Weights of a small transformer language model.
Size: 9 layers, width 256, 8 heads of 32 (2 for keys and values), MLP 1024 SwiGLU, vocabulary 1915, 9.54M parameters.
Architecture: RMSNorm before each block, rotary positions, no biases in attention or MLP, untied embeddings, normalized queries and keys.
Training: a variant of Muon for these matrices, 402M tokens, 6131 steps.
MLP neurons of a small language model. Each row is named by its layer, matrix (gate and up: input weights; down: output weights) and neuron, and shows model dimensions 48-239. Each number is 500 + 25 x the weight over its row's rms, rounded and kept within 0 to 999. Numbers have three digits each. A neuron's up and down rows have the sign that makes its largest values positive.
After each neuron's rows, "fires before" lists the tokens most often just after its 100 highest values on Wikipedia text that the model never trained on. A number after a token or word is its count.

L4.gate960:524480527502529478493480491520510467537478472490515493421471441480510531504516487507468500473481460471485471524481495517500527474484525480477494486505495447545503491557455443514488476518517489507514500473467561464551518489494488504457483444456509497493488488509502508491509531518501524532542545462499510505472436476500466518483502527549520509512502542512500500502498516491536438555482519514505463520500517469532499480518509528547504495504465476497521499525484469508476535517508482502550510483529513506512497508535473510498494501510495484507489494523508524530499496505490465496
L4.up960:515492495505453465499524463466480518506539524519503533493491492501479501527538478479542506516488489485532512491484467478498533513478531498511531511528458490517531504459506465523511480540525499500464518443522530476506504496504525470484489531494532483474490480505535473481489511498495502515511487500546474551488475451518488498515468511483490497484556465475507501516521545516505479446488563514509483562530488497530439439527517485509500511495503533488506488520454496473488481489487490474477551541531485494507464508504482501497460527506524521478500527518468476561497457504501507494
L4.down960:518500515530492504463477503509483516439550500505486498504476472502515547459499487540482519473534458457495482522504520523507496530471516480476501479504467509476506472457503502521446492493481482511488494495572496498449493490524531545534566534537504513505512477541467478530479496464503522461491475550528507536471473509471491485481526512496486461528473527464488517515470541488516514469481525464476471497471448513511528508473478495497466518516497510481513510524493514501530453477484479545537490487533502434515482462454511476511467533500478504499460511539509497506499477506524511513
fires before: "|" 19, "\n" 15, " 1" 6, "|---|---" 5, "%" 5, "-" 5

L6.gate551:512472491474478524474531472520459463500474481479512465511546490506534481505512522456511499529513510509493521491480529479490519536458518464504545510473516522519462524505476502519522467559488526511488529534482497484529473522491546502479495493500490505511490515491500485492478523425460533447504501487484506492529491481468513510540503479457530478490525438468473464542492474485453505488488515543523508510477528507493518479487467546561483542479508521502487497508512490545527461484494505497495516490501492495503494482497510478519452491494497508493466452500463432489433485481493510529
L6.up551:514546458503483503509497525517503543515542497519507505515524487492503513484498464478522445467507490499490502498509521477500492454495493527513481511490544444528514501512521492574471477526514481491511472496511470492526498516479498514520447502448507486513490469490463482518517471486434512507524581488486484553495528514486439487481503503516520442550485523475499453527481485489480490480543527560476489554508483499496516500459540532498451486484505495513480478500500511491525494515475495529488511504472523535471520509506482516485543504507481491509487484494506462498490489466518503493
L6.down551:534526498550453470478490540506495478480538540512515522445514483521470555496513540517502480521530501474475486461541493527496502528500483500488520505500509510503514494427486506527508460507522480481487465528465493494535470518496516499459424519512514493527500490478527489481459488524452507494524479501500455489468520510477459492509479495515474513483536483531485452496502554492487465503514558493504470514543482521471546492480497503527481479530485499516475528511504494461517501497472529480507529508502535515537529502487480517506514471507488513507525489510500522517525536504477531493
fires before: "\n" 36, " The" 10, " In" 6

L6.gate33:485520531496464491524465494484495499528518512440500446520479505541510475507528479493477532489504475473516512480501509505525504535484530500482499482537497508519550511500471516477510519486471514554434485487469492508471546481499515491484491519475519471550485500525434475482512448508481458482509495455501491443517536501519502496479535534514471527530505490516528522480478508497492446465465549485524502523504499513462461515517502524448499536492515510526506464538513523486511514498539479451523464478498493497489490468521514467490471503529548488510524501451488503501477460504485487542
L6.up33:458498509486490491502469507445530505485461506501563494514510480505456491492520495508513474510520500502510506510495493479506474482468511474548496520516459533568544505475483485494501544474510502521510519519511474528493544509516531502502486501492536478478534510493499485475497466507492495480477455464488544478522446527504515479557511486526513502535512459508498489456476498518505476513448497500501504481503503518495530478500510525521477512521564536461476490494519469554499483476465549494489495487508536519479474523504425510505524465509511459485485503486530482556537499476527491437
L6.down33:517500515578498488532516543509518494483447507511496495494498510514490457544505521505512546513509486474518467503481452503495533475478470492522499500526471514515498481511489504537521523482519509511481494489496454526483494469514482536503508505489480507507493507490502482535513484495469472464492469454498486460535544464520515475499515511549489497486478476497479528511496479472483512453500519494516532452511499470453452528458551515437504461548549515511469526517466501515496463474504530474512506562475516500504499514521480527501468518496476506469528464475549473522521485497499481483
fires before: "ia" 42, "ian" 28, "b" 6, "ia," 5, "ia." 5

L6.gate446:533473527471520518520570487505489481476467519500481491508469503514528492481449513490493525473541479501492510500540490504475494489455487499505463522457493540515494530483527501506506530509508477544538502499516490498521507518516535526528503492495502501466527443486522464481497570491481511486503520495484484514528504508546518534516473547487489498516497457461518450512511533552525480466495515501520497507501483481562519500488553499524519507451513493481474478485539505496486532524493537498507525500535458476489514482502472461511507493506536485519550494494461485494555555500476500500
L6.up446:561506541483525449534532543518541514466500496511494510502506489532490491491482432565479523463491460508534525463502524499501526504540519482506511506521456502506484495493496499512512485469516505548510462500556496533474532490498534488518533480517512503520512474482488467483478521484488546483497518495483525553471488513487457500508502530481513485586515472474481517515447503551487495508517535491456485550492516482490494501490492503465445521494510474484498520491495510467475530465530512520520461454505545461511472536512508522459503493476536477507505504505516487493508531568492504554
L6.down446:556517524493537501535482513471499527543488518542485502522507505479483489496488502474483473488464498459504487482463536517463537489521487551510516433507501461507496508490506551547490474499461494426474479511474537501448486499507472517483506490488534513494499505532530473509464515533486491488533512490499483497461471531483479511554500504515513482491444524527470505478477498499490509498505508506515449502465515534486520532483503551486542497460507513487523512499498499497513479459495477461482438527479523534447479493502472462475485497512513543483523501472479483490533497506475494486
fires before: "t" 29, "in" 9, "s" 9, "ith" 5, "ut" 5

L6.gate250:503519528476524503500450475517531489550478504501499509477475539525477529563515503510504513467523484514454490505469519526502494507476551519484539482531530536551517500540511481519484486469504469505482499472526506533475473544512524500462486492497535483455493530532486487488478525487514488475434560553544490480510471515507483505523502505509495491478473527488474491497545492532497503511519559531474448553476476516529488514496526484476481448501462462522472485502508491492511486510468479470503485450547552510478497519504490499479497528485516518497513487475485514510545497508477505510
L6.up250:542464463484498535491513498535536503512537502511479516482511491468500512520549508535517510462508502463444464497437480526472547514468528469481495487507468552472464504528490481542485505528495517481527502504511514540473510493504478483511514503499493535513480507504526502482509488520503469498488505519534482461522477498569499495486482522539536490453515472474438503496488478445484466552495507507477460520471484505482481480494518535480480466421451500507487512490519511489516478488476559493489526472496510494518472508517479482484466500494521525500515535531531502521520510478462471552
L6.down250:511506514541489538571489527494492450525511528507513491471534487468530475494510508504479555523500500524534505507500480496504495414506482449501515471500513506521516508489488480494525518519463536507523515475530498478517468515497487499498479541518493466529491493524499511485535467480431497488484515485480511477525519510461528507528487522492491500507525485483528445474524493495493513489498484507505508506491560486504497443480540447476530477495497478496501534450505470517556481458476515520491502528513497512535539525534493506500539500536528502501526502455459456474538441473494502489
fires before: "ian" 31, "a" 10, "ia" 7, "a." 4, "\n" 4, "." 4

L6.gate410:509537538482542506484513511504507496505485513518518473486472490486503504489518524493535483502446495472496515527502496486521446519484538467498499496473506495538502466539507504512481479509502493502534514506503533525524485485517515511496503503523513442480539524526540481535472511508516525518510518500521527539490547480494515497524467511556511580496516471479507481472501478479465502481511500471512501524501519545500495555495475461522532489570477446472489496490508465547501502514436519490494507479476495514472508480492521539541507497470499450476498462501459517547540446492547481499
L6.up410:527503529482519465487522461454546480514532494511450473495508491513504522516477436469509492495499490532526528491538490535497508510503466495521550511518497501478535437488497511490511528499480493523447505488494505496481479531476546529529476557540554464489502514457493516527501501572518510488441485476554518487498521509500463472487463497486522490516462484515512517485471508512475538470460525505494518500491460497519528543485534510542467494477478530547504502503480471498484489493489519548538509509470497501481510478513519509478551519544515539519531518512494474505540523471529494521
L6.down410:498525481494510500522483534492483481471502472507489455536461477469521502523509494498518498471490491506552482483527503492457487486487479497505488526566457529488535460481490543505538482536533476544478524465468467572501546520536445538507533537499535511507521510496497483498558500473455446521464506535531497482496483558492484487506485500514547493507475521488488492495456487500482510510473489481538470512535495468492454511501499519494469528506502489466525486459486521457478499480533505508547493502496497518516497517483495477474487466499446505505479526541507508525506486517497487491
fires before: " to" 17, " by" 12, " the" 10, " a" 8, " with" 5, " him" 4

L6.gate161:508507518498519472477506507528528460454512470515525500499500494497496477507518489471509533546508526536481539484505480464515491495521485508527514482481433555523506470559492423551521447493499515491522509487519501480502518516527476504499553439520504508522511477438525438510526497484505525455540510497553446526527532505479531504483499453537501521487530496528540505540449504459534488494463495488515505490497512460512451518493494499473468499472522503514470477505468490490496510530469479518475487548482507523492492491518488469483526458473483536517510515535455534483497469485472530452
L6.up161:534495525498546501563514473489497484489506497511544478509467495482522538437527459486511490508499505495541495468479508511522490509507517503504507467561524421491492501477486477472495519493532505485535465555498521470488491505519460542527535523487429516507477497492482468480468482512464521521495511499510448473521503531494519478526551500494482463491487478476518520511466459466475447474519500474499471454528494534522503525497512519483526536473472475517472552527470485483514494486489503488474519486480476502501493530510444492492506483477500494513509510498515509515483499507468487487
L6.down161:506533480509528510528500500464506483535514489504504517524497527496494504468507513487490479474515481447539503506499506535523528487483546491496483506566545467465492500485513510485488514488552504492512456552516519502493506475455479516517510496499482522508493487506463478474484465509496486509506529502472475447479540529510518485515542526481516458516452463476460527509483447475474478499511474498461534511457495522497518510476491539521507533481483496486461538519432487473494503487499478457474482491504490479522486503515461511512497505476487492537510522487536507491514524502541459526
fires before: "d" 27, "end" 10, "f" 9, "v" 7, " " 6

L4.gate492:483493515476527523486469513550523486503510505457525500502521474479494494514479467487574497483505500472544467454554544489493507505490513474535496509486519531461482474463497480493513496486504482467515491519525503507461465506513523505503477499497537495517489489496481523490520502504481499478499504499457506467524545493500450494499523517538502450448480529452537503481454437512476474493480534517507491483487533477493512497490545498490497536540534514478496486497466532525524447500405467522515525476539509455499468462478478503525499505471531452480523499466515522515502515504503506492
L4.up492:510507517513506488535499474522495500491521508467513472473472483468462524507511488508494506490507503465516468512536475521510490512470481540517491535494483523476504459499491496509461512499494474468507468516478524483521470479462526500515539494501494450516474509482461520504527501525498488484498541505529525512527465535497509503499534483474469467510479503502557507490478465486520489493498489500468481534470483505458488496517488513498471526545519472499470463554503490533493480515452474533525456509517505464500453465456485512510514496479479494487493523487519467489491475570485515489
L4.down492:478503526510505474477486508486537476512520516512455479467528464500556521517494427529526509488499540494474507451513467487466497506534501509540499488514447489508493495432506521494528539480496529472502497507502517495490459521508476490481506467501449480455465472469485556515503487509547530488504417490498497520497479502454490479470535456486485495481494490464483481461504472489484517515500465521511537473490477536494463528530489481498499473515534473495498482511497471514484468478489527490533465449480469537486522478505521479525450485460492505482523524488551479478534484514526497516
fires before: " a" 30, " the" 10, " an" 5, "k" 4, " well" 4

L6.gate355:466496464516500474505511506522533516542498464476497469484498454516470506480497491507515466490562475461504428498520456470481540513432511495476519497519467491480475518450526468474506491481506495466494487523503498476512476517488488510512493507473444462501478528521472478511537534498495481494516490488499457547485548479534467482534479521471492499539516514493490497535478459484532497542500493498498496485521499527528546515513522510463513509479498484523465542544549488528513472544503481506532504500482490513523491524504477510484518531509529500494472510478471554508481499489515463535
L6.up355:481492461507479481507465484512515521493554522471493527534499540515508574447537471498510522479485521503527518476539504529555504494481478498497532451471457491518499516512505517511477511525462533535535517527505497490485535460554516509499527468456474490537533537519513483513521503528515512507540472481492508514530492485489513459521513470514446523525509517568499512483542522498513521539476491495435517512451506545471534513500516514504515500464529556520482483547509474540512492521495519530487498523521520479509486495456495511519465493479543481460485492481537499522480514522538511494
L6.down355:491498501533513465524500487546454517493510571474559526528522520463500452455531439473546553509535519504479550523525560498520482494474521481504478487513491481479500496449483504489551485522518488502526505496510511485506527542520487494470505518502463474516500544473513513482526496572541462468531463523500480534494521482509498507509491486495530517500529532568475519519482485480512476487536469481530462507475508485542533507521483474514501494456469484486484508510532532474458516490473513442545511532460523510486524501517461489479505532497568497522463491486477505527489490466462483485
fires before: "|" 40, "\n" 11, "-" 7, "es" 5, "|---|---" 5

L4.gate218:498486540536489522519485531496511504492503472525539493536534504463521532475534491490486458539512502512477555508499496524492537509487520482533516473508526503481461505520512472489479488511558469432486516469511525475527486487479478499536498460530502499535505478479534500512527488465499546500527468479523499539511537522519523494520481488521497477508524548490504541508475528486524491485470552519531494531526540493499524508503457496492519502511512503488497449462524519522438480514479473457473517517501466473507557486525533534506506505491494484475492496507513522517457529496496475447
L4.up218:467499509521485519511491491501488463486498512522507494511511554489510487517504505475535435475486521503500464463526508503523506519468499480492500546489492473500485472483484480509508443512500550525493442446471498467453479501507502473475550491504485522524467503452481478470525491481448506519520524499489473483540519477540507456499479487508528457519548526527527486517474480482537487484478521566548509501501537483487478523532521508482484475496515494495505497510548520444476521531457488523520504528527505470539512507521456464500466475483494461524499479494492503468502505516462484550
L4.down218:537476515491471484490472505510469489531491502478462458496498462514498461499492518519504491542568511490508481509527494546525546484482447448477510467514478517493524451510545496519447476521503515470544475492495475492498467497520508522508468481499500552540479494474484507494509504478525502460491501486471498493535500526488476472521470519503498498521502508483519500502541444451512466504483513500482523526483517531524488500488506499525455500437471489463438503472474519483480486534507507552507561472509539481496492521514453409492474544475517502497488478512468497510469483462498568548
fires before: " |" 17, "8" 10, "7" 9, "1" 8, "6" 6, "3" 4

L6.gate869:479520504452447546510489500514509531533480538486488519522447540487494501501480523514479444488502526525518495500501497527498471487518514483523468518508512488475478494515477501452519546474450518513476479553480545499525489513519511520517522507511535478463469486531468482519493544500499476524521540526473490531490500494513466435513512510499515484504495525502530464504560448494528494461491502480477446509468514497469491526480538493462517523465568517520507512490515509478496474534513499505472537508482483504448475502477548491507550483465512527519529509496523528472496497509510481483
L6.up869:493505522467524491511555521508499479537498493531500549487506523483497513485519502486503469534504522499504521496453494519478451490539450462535483517501484468472516462475487507489503498495464555453524430482462482512477559527503508511490505502542495457475507507488488477565466506503509515532502514498521518540523465479514510481548504508505538457505475521465509498529504475558524490456511508463496490482499544490534527495512497521491535504509552529507498425534475474541531490522511503543520491524479504503480539533468497499438476507485539511469481488500496505462487451529551516512
L6.down869:482557508507498510489516482498510468513558546453504523486495529509482538475531493522494534510524515494468485503503471468504487488478504519492499517464484496533535480448494493506479517495517531475461503483506464499479517507495529497494584476527452488484481510489472500480457484532471505482437549511510464560471481506521482451534504488457500453507503526522510489482488490478502479497497517456546523481494536495519503504506512508515484514522519468482505513516475453475505500480498523505476493466444541491499477531501541506446515476477478509469475459509479513516536476529573469488
fires before: "2" 18, "1" 15, "\\" 7, "3" 6, "4" 5, "8" 4

L6.gate867:467556511554502545539517532533486514487531546517483519480467523480513485512548557514497501545486498529530467489505542471485475498509561528543514525486500510512511523512460531539501527502519510462480456525489501533544521507528498480519519526490487528503528513511530497477505517506530503499506485482520477514513486505485486517491527481532504545517511505531483500544485486449490498529485473526513493520517476467487519520466482517504523523535495484462485504459556495493481504472490506516538542474488516492533529523515510478535507483547509492474500438514458494512451482508521536559
L6.up867:517498493533505493515492480518512484477498524517485482540478470530534500516478543504473475502489480490512511488492514510507507568496476439464498477509503505496451471504496529542512539479468507515542512498543515573496489524501517499481478515474454475493505487510552471506524542492485522483506496509480490562495508476486454458480531461494532509523494514502493490508520493492492497519523477505478518515541524464501520522522520490518441483500495550497505520499501510573486456491491484501508479555457488483558510508512518463569492499517539520476520477468496504505469491523483521536
L6.down867:519470501502481523507546488504548557472477511526527498491494503504496488464494539456533509470536466478469504454452479532516500473500478453488501519547513526495534560460525503440467451522537524465486480513512536513535458480491520456482494497489479494514486506482501476439508520511516511482526494501492517499502484492463501454498503514529456487519519557478514420532499476494489488500508500548472451474499513521507541500488504508498464489537523465487465533511501523490485488472500504493511457517427514486499504499519497506479486485493479533467495488453486508522504486520498512465
fires before: "\n" 38, " The" 14, " In" 11, " He" 4

L6.gate939:491505502506520519499507488518487448453476498506514510509491497510507461532456494472506513481497534509477551480519538468518510503528491492490481484480466499489516519496530485530502535467474494481531511522505525482509522502488542525483503511515523495484532450515510462506472553525485556533475534475470468492506491463480508542465549446540515477523494499509536529477497537452476511468515491509496481523497518505528522464478522514514487511484554463484466490531449489505464510533460467500502512480551523492428483466529520460480537512548510544484483521495480499488515494508493488485
L6.up939:482482514448477522471532517455517515475492505450480480457489514491506509482483470496495529491479527492527508475466496537510533522501530503473525491513517490492488455526501486536513494521498520489505539542532501493476523473512478525464526496476499511528524454519503491510480533473527490457523526510499479502488451527561465543513503499510505470504529493443521504486544474487459513485521524496505461496479521491526488517525461528465521557463480475495474559474494501463519495507470487505469534529543513463481506523479533513538506484501451436524521478482454505488519502486468545477
L6.down939:504518493457504491508482469409478561523515513527510516510499501465487523518524439521491518526537552466509497478484587518514513495484518513553498471530536477561491509451490496526480492501543473519511461521500537498477531511521492513519505549491540487483534507488508451496479490518488488489501495521468518477468481484544491472530512575531483486509498539500525551503491499478515522512486525515469470471528517503481506516469497543501554522515477515498502517489524485504466503518498478480457523489458523478495520514507461472520464495498498519506497508520509503528540503504482473502
fires before: "en" 17, "d" 15, "m" 11, "end" 10, "5" 6

L6.gate984:463462466497493509530471540531489486531483513453535530492461501491511501521477512472512501504519492480446534479543511477483505544509492519433537496463434492538543495518488478516518491482509507488501536505464492547516483528509504487484461481493514504523462496534512516509496495497463514458496490492515542495493488518476514501531537443514548496500465543519484489509514490472504540535523493515467451533532494520519515527466560482482473517519557505501486521495539525488493502495483496503526485509546510489541541502473526481491485514537501489482495507511455514516478476541512511516
L6.up984:493531429464510511553544481465483494511515538471542534515493522499505490474482517467472490492477519510493512445524483474501513540457513535524561489500496516478490511510546491501469528486511473484528485540502467530502515488492492512485435544527503460478513527498552515523508505523476482509508503495541488488509486497487518486546487488465523457480483502481538512508527503496478485494492479552489503509560516490497529490448508500496529484512499552508489518517525494499517528469511509493479505496504495505545511521500481504489495494526511447504509487508511551489468483538521513486
L6.down984:456533454491516500498551552508493510477526513462524536485512501457523486459484543500465471482483510493499498462509494455502519506484487509470510508505507507476506501397493507483509517495490491485522546536478486485498527488464504481533439522473457462507518496462526500489527513467497455494510479494521470487493522497492505494524536503506473532521498515494524507562486495498500490530499481497515514524483494530478478505470494507463486513503484539503525474500528513462529471503520504454520491504512511519520519527518531503489496458499506492474540512494525459518481472530491543496
fires before: "\n" 96

L6.gate331:473472485503532510523547501517503538484528452486513524447525504489500502500528507499535502489470459490506490494511465497421515560479511495504545501495460510480517510463504493458509515487485460490446489475532521506531467455494487514510503489487489517514537518498484500556546486558507513488490476516524522515501496498469518472484490499467494501512511491480462537456441464507464481513451496532530483504500491465509530509479485487486527470518495553446529494499510525507493524486469492472498561446506492453496466467486495491494521527545504511510507500488498529507563494522477512539
L6.up331:457521543484505453497496513500521490469508506552518490477508451475501518511546463535513530477552480483487495513533518492504491491534516516510486481520517524463516455459502486459514530509524464500478505496470485470528506521502482487514519481538486537488505495501453463517453500527486495442493526503492525459492504488494527512494495524547526457491491473493457490524474447510524474495482486456518512515547499545465498533499494467457532545519542514562489473498463481528492494508490497490549476582504514504518515516503490538526491511464491515478536496459453486487484480518489525480
L6.down331:556524490547508479505458488512490489496494454487490481502480500494509530477514525483511487476497515517491492477502512535483529524513549470475497565495525492492508488486524513468492555547461461541533482519514493498514501486533486503496483503476480509484527491500474494532490489479519497545445510494503489510464510503472502487532502462506499496544501509553523480497475504528492456475497506529564502472497526499516491497488515488547513500498504496542429498486497521485486475514496535458535525500492463541498493448499545511473468490487512460484497497460549523466444505512520484544
fires before: " a" 24, " the" 10, " up" 5, " an" 4, "ut" 4, " ele" 4

L6.gate853:487485474491509493443500483522475448475508526491485510491501506525461444501507477471519446520535522522492558489521530517509534496481520516523501485492525485477509498492527426520490493471499533494500519500519498504540490512460467464487513511483504503479522498547498507545529469558516499510492518540551481456508495507525469519529523482533517518505498517503462466487492504515467499498460514535510493508503509512522494498479455466514488499488487484488488474547508494510499483497477543514478504484524527476493513518492494480499487444458472503480557526556474515499497495519495497485
L6.up853:511509489535502536469520509506471519498498472488464485504472495508496483535536541485519520512534448445520501499524489517503465546511482486494480502546481441480520525514471506499488508491483507493492498477469525474463489542484435518502510512538486455488521495488474499499473503461514470542479487502521474490520547519471487513477520532538535475531503507502505490457490485501491488504495517526456520516524497494472531489444513458497513508520479569554517526494448450527483539523466493479494512498519476494538459551530489474489457496550480536494480500510500515491475497511515496472
L6.down853:520496496503497466491467542456505486548535518523496501518474531464513491511490518510476528513555486515541519512500533513481507502484491512527508514500487436507473486502453534539482507500506511514468498503451510480476486521502490506475436504494452523493483529511503497477489491471531520498467496503471479518531485502497513511527501518476540464512477458486500528448548524532515507514474541503482496465496474494533510500465493527503506555481485486536530489457493485518481514500518509500512512479471461537514509515554502488501450443517478534507452500471500449535491504514515510476
fires before: "er" 38, "ers" 11, "als" 9, "ics" 5

L6.gate165:498516525502518502461542541502472533486519507480512451503520491489490515512515524500476473491467484491510479481551530490513507544499490485513497488471511501488519501470521480514523470462490488502481491460476565507525516481484509512480503523519524476488513550452523487476547505482501500494454537481517503509494513478491517503492480505489504508486490463522439484457519456471489481524510469488490504574484441537466487544456516492493506491519487477496493457466481483504503521499539519505471490521503512505481478474512539520500482490448547508490507508504454567514488531478505473506
L6.up165:482483495533450459506506492523494505487492499506526491498481453480492493507545512515524515502465501492492501495494529555497491516500489496516512486549519500458479505495485507497562519480513493512484486586478521500489461520499494514537502501506489473492507483486488500545524536483464492537479517470467520520454506525484513504524489497521465488514509506419540521478491485510508540552489486492515495518505438464460514504487541506488535520549512488506484491518543468514498549472487484507522537529463536481514556507471510483477494463526477529464501490469523523503541505473525490516
L6.down165:515543483475487534544484511511480456529524523535551528470485497483504479496483519503546495498503504512514548527432529508496554479523512546512480472536489492468486516514503482518553472516537498524560498537495530487474493498514526507524493490506508535506526472483484520441553501481466493478512548484484473480501525480532486497554499527499468531492514527503509467496455490513442551471501501529502484513508472481526513469519524450499535460509507453519493498485511530526448503518523482512512527521493481506553495485500472505497544466535480495487506505471518496571546499484531513509
fires before: "\n" 69, "en" 5, "ather" 4

L6.gate248:526524499484496533494496504541476472483514525584517513481484471516473537530512482506504500490466488495506505453492531496541528487484495474474515530490501528433487473522510505463543541479542494507512489461498502472512483502477497487535545485475502542515477488512471521511542499494500515497464541517504509522541528487558510479522475479497500430475447518513543500501514480502504508482486521517481529542551471523529525482532480470512506555522520494515496493489476499469520484443513478469533553529538512505486522512464515520448471496482525495506511461489497471470542498508529532512
L6.up248:505543511472522535515465498498457520526486505522462483473510515525545506519485461503495523531498511490522504521493520525543476477496489525492526480515537505464476478488543518498516453501490507494492462486508468457482444484481518499508531483489482518482477508489498528518489515560521490504501497474503471484504503493509485494544497480488496493472460504455521495448483506508488504489486544510506519460536515506519475504493518517505529469480511476480545460442515471520487519463496472509525495506516507499540546466504504522522494504477491492540527475512475517470485498496529544552
L6.down248:527491493499464506488520496515496486493523467498507496488512490512524465495483484489491506515469510481483496469493463480510468513482513485529520455525506496491544498402515517489513472509501478501470500503557499510555480466484528489498480503484518554502524512485487476500476471525490520490551478484488499524501503503466533515524529475493510531527506493524483480510451498471462520494527465476537503549468512525585501524509527537527478490502486455531522559526482468517508511506494530470532501495467479507501524511471465489564472453488486550512489497473500520495466513455498502475
fires before: " |" 67

L6.gate397:546438494528481526506478502518513543489537481450474452493513472445490450519529503479538481491455464515500478509498518490486478521496492474453482504496497505483504515484508504468474471498523495477473502472502491519527496472560492478500493469455503504553502478492520516498557531512497542451482507469505502525524480476470489487499515500480482475494522453471498474519503473494474509515512443491545505530532539517539526520484516511476484492498493500512507465464471461455531524538489479515491478475518494497475485506512501495465524499533532494546532515530461485495467487482503478513
L6.up397:475462502505488540486565510479551520488520502456498439539505455455536478495530505457502499522495503501491509500452499505493458500486553525493548512524527474472487529500529489515403465512510517513523480509484511509491460526477506482482476532525508528535495529491455499516496492521510540514546487492462509490532521518454496474509494495467500488510483455516518488487525467476505484540494518516483496493497521514504497464494473472465509533496497533489537538478496503503484463497525529458536500499467474511526522456544484451506465463472509485510527474529476448470505512467508491481
L6.down397:498495479523474455466462502488512529494500515513483542452472524513532481478500521497491519492526489510520513489523526502482460499536474513489520482510459501500542508467511419502487505513515510529512487491502512446534543484453523511513497499513509467461515528530482503525494526502476512437495469545521518543473470471512474498485486503520511508511486478514483482507531515502510482514502480535520470491535513556491535515520489503490467490495526514468472481471512508471481477501499511459510510470433484499527517493459498495518477479528483459465484443498477487501463512517500514459
fires before: "\n" 46, " The" 4

L6.gate83:472462501497485497544493491507455530520489521505473511531467536476491495493478476548529476460512496510501499518480549521504547542497506482487502529562491498477534519517513509540440504494501513481528486494486520463545507492494473518520506494469532451549457505558480467472501512481511486486529487462551506489460469492510480498516490490500474504494459515487535515511496502519508498467479522478543484515502518493511479484439471512464529533501488504489541527471502506483446536489511478512543493492536528469453538488496483494494443532495488491513498502544503525557468486488496491493
L6.up83:521472516516522513512546543550480514476530505483490465470518529512530502488515528544485502492513509502501494521499525480505466497463512504520494532494510489470550506529476440513480496505494473520494466490470482524474505526579521506498473524464497505529523492529490495569533498449470439556532484464464484499504513460483504474530505482472508543498489485490477502489499504475476499504504494511496505533498502516477462434503521543515547501485516489496503486514514513508556496481462497514493510531496485494509496528511514473482531516514496545412545484510522514491469541510519472498
L6.down83:462514518491489461516503493501455472503507546526482452505453537483508453502506529514524513482532511485489481500496505486547477492504544508498454529527469493501485458549498521464555522462505465468550480516513503526482478512465507547457494516491483492495499538553527516475509468469467489521490521523505508479493516528529525486511477494479464484501491543504522458534536543514479538503501516572503539472503491507517489503519546506496505464499511488504456470507468489541551519502527513543519478526487501506517494516478446512491513486461466538451480493436491520500537458526510517495
fires before: "\n" 60

L4.gate179:472528536464480486522513526491469544513510527487478496502562482471548516492475512471510477485441467523542473506521484470481542437506491469474475538484481536433506498492512493492514486451485487508460511449577526476481514532535499519482492492473478492495494473528473533487525490495515461511455491480489463542507495486502477487488512506532488512502523486511485496500460485503491526471519536528510469522516519468494552498496462456485493482510472475524501494483505528524477477513526511512464454480538502498487473501544492483514526524474475511500529517507474502500517526506514493505
L4.up179:505518520482509528481555511495456538514503505502484476529479537491479545507512518491487468476471487474508530488506463495520517474531497487518468529459508494482549528485516497512464542493495522476524485472507540427517544458510533483497512452532511512518470476509560499498495510468508488510492486513495506449524502506462455527505486536510477487452501558486494486525490483540512526510471500523484500489505505503529517491462477440543492477485524483514498554493522472509504498557466515530462446504557493499517520503474487496507501495532476530494539500494549495506521512485500479506
L4.down179:540510476510516537545494513455546501561518503501530501483521535467511495519509544514515532484518500487498452509479513500481530492529487495472504504511497465480503473472535485490528477520477467502540476498540511503455507510470471513487516544464528499558534478500520475482557506505479475484479571519520524519479481507514509490471528515444570493530487521489526525462483485475513519485511491510549504478515491512502483525542502510489473483505510517449557459497515475524505483490582526519477452511458476501515513551499465511504473528503537529490487505535525497506502496483505522485
fires before: " he" 18, " the" 13, " she" 7, " it" 5, " a" 4, "at" 4

L6.gate723:479485462498499519458439482506497499518527511500520480504490500505533509425461490477504520512526475516514496531515463513510510493454514521511523554524509526516474483471514533537513493504528522461462489459511559504519456516472469553493481473515521469453508481533491471494501486501517532520503503515511512499490488507497547514504500543487515460526490503457494525455497534507545513511484491516540482484509497533478450508541508551488502512498452520506443538489459502492525501464521460500504514490521524522490455467490493493508509481505492528501505521516545506464525480493491509466
L6.up723:485482444487528489498524492508465509483534501488462490486573501543526519483531463479523489489517519531504492507469529512479529508473506484503539500515526487451528519458535550478489536482538511489452538480477517530491524474470466522516491478505469449532482534515505457510484490474530516470496507503508498471485488465479556517554480510528499475486549476485486516533522472510501500521549461553534475499516519475499520494517491557531529529481475525518524493482487514514480542491493499454496519525546487513521490504513479502489493507515504472526502511516522495461466521491503508519
L6.down723:483518495497469496511471513498494491535475503504493529483530491487518493506529523539464482513504475498495513498514465469563467505444549503491512539470488495520535510522500495445493501506534504541480499474480500529513497497516504488520539454512466517494465488512461520487511501526541515506520462548533521476583467499507510476511485483505442489511483491494512455520515504494523509525494474566465522475461515517537442497519512453490529508499498489476471520478486502492522470494498484520506498463519531476462519496483473455509555463545481503540496479461511497508484482489533541540
fires before: " |" 17, "%" 13, "2" 6, "9" 6, "6" 6, "4" 6